Weights of a small transformer language model: 742M tokens.
MLP neurons of a small language model. Each row is named by its layer, matrix (up: input weights) and neuron, and shows model dimensions 32-223. Each number is 128 + 24 x the weight over its row's rms, rounded and kept within 0 to 255. Numbers have three digits each.
Before each neuron's rows, "fires on" lists the tokens most often at its 100 highest values on Wikipedia text that the model never trained on; "fires in" lists the words (lower case) most often at its 100 highest values on Wikipedia text that the model never trained on. A number after a token or word is its count.

fires on: " that" 40, "est" 11, "h" 10, " Wh" 8, "and" 7
fires in: "that" 46, "which" 6, "chandrasonic" 5, "restoration" 4
L3.up815:132155059176124140090092092147145111136090152121166122133105129138150116102144129117091131178126114114126138129105154142137122176116147119141090136119120098130118165125086092156101100103141125126113160112132147127123115150149090124146091143132194138131127119122177145115118155154121134131103125111107171138117096077135142112139121099139106112130121142124091163095118138122116140130140121141085181133126138120105125136129119117138181125133066095194119149147144153094108147103115141196123103125161099126140064136103133081128133111098125157122143099140133123128102129113111136080

fires on: " (born" 26, "el" 22, " v" 22, "l" 10, "ish" 5
fires in: "born" 26, "vessel" 7, "finish" 5, "steel" 4, "vs" 4, "coelinae" 4
L2.up16:147162147138171155117119114164126102074100121165195116135103165138104133100094113111145132121123148153104040108135148149149120141170181096110083153140100138121124123115132160117129107092112111143107122128117149157097135128145118145126153109158130150133135162112129154123104123126154129169121104109102130113111128143145095103144142125114113080125100143094095133089126124106117135151145123171123132140141118096107095160136122126145136134141090129131101107140150109132135136098086102110088123156163091155149152140162154085119099127065145106106118136085166128095122164149106138143

fires on: " their" 24, " first" 21, " his" 13, "is" 10, " previous" 6, "ap" 6
fires in: "their" 23, "first" 21, "his" 21, "previous" 6, "her" 4
L3.up298:124119082128102136146133120148130123156117159113151149116131168110159124133092133090079169109130135124121075159138169119148148106115143172145116104154115116111145143141119158116161101144116130081116144130129113096135144084149124131131088120117160138087147120122170193133105117118133102091115090157093223145142104156111128116174116120113136151153096137085122119134111138142087141114167135190108134095129085098097139184130150157137142096133082135164126077120121160111099135129084131142110127127151120123147121119142145123139117126110131130129112113157134123132128160125112117151

fires on: " which" 33, " that" 24, "s" 10, "U" 8
fires in: "which" 33, "that" 24, "dup" 4
L5.up496:135089142146146107110142149154128162123093146121124137141137105144118104150125107099102155134127139137125139141139143134143111153125136117152164105136139114119116115182111096113132138134126162126130102140134122104116097159128095097136106100068109150157105130136100104108152135122101147168054105156100116122121088167139106108167170131101155093157138136139110154106155152152133111109169143134154116103152086186124099113133118107120164094105117130173096132121164145128165098109116122128170136121136103084102131151127128127132088099129127185124165124128113145163132137126161117134

fires on: " the" 44, "er" 11, "ie" 8, "o" 7, "ain" 6, "ine" 5
fires in: "the" 43, "christie" 5, "jain" 5
L2.up282:127135116212127183113157113115117137169135148101116094106112121115094103163162099125147177136120090115142152144151162146139156148092143154141132126105123163150133110113125116123156101081145136126158115140110136115138157176158104137152125142106145152104081137110154125104139111098151085135132130141114125115175103137113136114114137154097112095152131131128131122133144122134118174131162102119146122145118133120115113129167118144155102157130113135111117125151150147155100125089139128133120129142081131089137113107143109129098121146105109146118112142163122101130098131127139129148

fires on: " such" 32, " made" 28, "ic" 12, "c" 7
fires in: "such" 32, "made" 28
L4.up214:161125101121132139145093141124125134131105147120148103101134098144114130086143132116130127149091122087151118098135132096123126135151149109107155159138058155083102158092124107125113140105120158085150146187117103162179140153120107157154142077141173142136130169112130150101111135124112098130175162109106132137127130149115121130145152101087144135152120143119088144115138150132079174141151155136096162141123121169111141156114144148118118122135139120111126116134141144114130142126130106107132150145101146081155111132124103158143120124111119179151146095107147142209112158100090140111

fires on: " all" 36, " and" 13, "and" 5, " those" 5, "of" 4
fires in: "all" 28, "and" 19, "those" 5
L7.up644:148148151092108139135069100125141109108107130132119118128078137140094121139137138158144151146103138132153156146164130108159128132114052090103126113102131152157137168101112140135155097086070086119139144125118110130134112155092137154154108133171179143099152101171153133150173144131109119120099103164090134097119144098121156093128103102139126133131134131136126170115144106122141131170133087143120167099143099161101119137107157095146129123114098108130102150140095111121088132079156137084145169130120122114100138110138191180116114127111109111120147166159127109137102143142131141125

fires on: " (born" 26, " born" 24, " as" 16, "″N" 7, " (aged" 6, " died" 5
fires in: "born" 53, "as" 16, "n" 7, "died" 6, "aged" 6, "released" 4
L2.up714:158120112111113113107144144169080131137144154108158105163080149137148109099113132118131128106129145097118101130097139123150143130123104129115088139139049177135153117081117167136101112088149067109121144076067083125141128142121071077119083152163140097129116162166114146161110126125147119135117092116086133120151136128145167126126093151152124114131152124147139157163124110144090162105121119116136127120150149148107139117149096117117141097130107117093163143132123123124164136088102108150150135195151134104147088109134137140144108104140153146088097130125089111147142141113121119090

fires on: " 2" 25, " Central" 14, " market" 7, "rom" 6, "ered" 5, "obal" 5
fires in: "2" 24, "central" 14, "market" 6, "union" 5, "global" 5
L4.up524:164174116086152126127107127145119193133089126087148112136095074163138123125120133098129132145134158145102133144103122131158172117114111118090110122130120143162139184130171118137101116091148103128129128164098110182165103145113121103150091124148148171104105157149138117122077118114137129093103141122108114157119116167102097121170153133161104150127117093113131130135121118094106125159158101118097149145137132110137110168153120153164146152145126100107106159174126123128133133128133126107080164090124126118147107090100141111149138149131153119113112152121157124121163123131147098107

fires on: " such" 27, " time" 20, " single" 14, "ote" 4, "ime" 4
fires in: "such" 28, "time" 20, "single" 14
L3.up638:156109127101138145131113113115110129115091105136108164137117084117134088110138124088137165117112154107148107158115152131176185163133147124155152132146114159147113129198163128150113093139131146136115099173148135165153107183128114098137099101120146165138133106188115140109140159170126089104109097128096086115112090159129108111148185122101144139122139126092120148123120151155126139152103123137114161089141129185121146116153056118147131133115107158148115159128136156185120132108115108107114111104115136123127134118151136155166143103083145149130135153136110113099114120105116123109

fires on: " such" 30, "ap" 7, "all" 7, "hen" 7, " that" 6
fires in: "such" 30, "that" 6, "fall" 5, "which" 5, "fish" 4, "phenomenology" 4
L3.up759:124168104121154152118088147120069178122126150136125182106139102118115105140103167122123110095137104137101115136122124086147114117150154122103130103137123125106126126163125122127136137170088152122096139157101117131137120121139132118114111143122154133101138112148160139109084142125158155106120090152067145118120143124135152159108112128091100105140123149112160175113148147152130115162172136160101177131173084170154139136129090135113118117117145129156141121143148142142146146126153121121128116125112133108095099149129168149153095103091148167134117173104132080143109089123161167102

fires on: "U" 16, "R" 13, "N" 12, " States" 9, "US" 8
fires in: "hun" 25, "states" 9, "rus" 8, "blr" 7, "mex" 6, "syr" 5
L4.up766:153122091154112135091087116131122125141127143132130081133134132132122113103126167124138159148108120140106136144128113145122118132112153145115086137115144150084147108103072123150089140056183120157147156143117162098127147144150108124122139136171148137113132110152114116130111119141182115139073173131085124132119118099151130137131160140065110164132101153127094116152123180133108138123157104104147172134125113118113141168168169154145135105130122136115117181176139149137130147131124072148104110132149148083100109119124112109120110172124133114137181130096133158124098142127099136131

fires on: " who" 25, " that" 18, " which" 15, " he" 12, " having" 9, "h" 8
fires in: "who" 25, "that" 18, "which" 15, "he" 12, "having" 9
L3.up464:138115128126145152130081062144131086139148127179132146118093128142167146140129109087124152108086165087107106182170153142140131129110121126142125098131138145120109188167121104087140119135132133135115122172159143116149154099153129127106106139168128144130125141142136118131113120110125089115107080126101154115135126144102136137137180187110104102157095091134137131085118124086074108123118117121168112109114082148121154136145113146149113103156101176128113138096141142159109130082124120166151114126179108147090142115154169162109118117101182155145153136166120079139134097140111112117

fires on: " time" 27, " most" 10, " non" 8, "ly" 7, " Area" 5
fires in: "time" 28, "most" 10, "non" 7, "area" 5, "nonpartisan" 4
L5.up154:142129107101149164167129115171119139124166129158210122143128160112115126117134116108130149119117143092138133109145113111160177125146127154137121113102115130114153154084167160155106128131097098115116124098129104121131134142163129138199101133099128126106153122121127127107154191147154095085151096134156153117142130112171084103147133121127132076137114155147072108098131151105141165124114140108140172122132106087093139152143130101157110132109114163084160127143157103140100124116131100120132135151133116145175122076143138124144124138121102152135158128115131112107138119120123077128

fires on: " his" 26, " Votes" 8, " her" 7, "ies" 7, "is" 6
fires in: "his" 31, "votes" 8, "her" 7, "died" 5, "diesel" 5, "early" 5
L7.up736:136170120102161134138177118169108114122149173099138145132094147121127124098182110136146132136149103116138098133119145127116157104123158137166112112113141129112173112129116103129148131079131095083132087114090134106108133154143110111158123123116158126135141161125133149150151111166124110130137081136082111065126124189154173079110097127123116099144110117109125117085083120115109175162105137145095122120145165107135075112125130097133130106091135129123131097139112119091146152129111111132139130170135102145175132099163121167125132116109122126082143130146091089110095164086149139162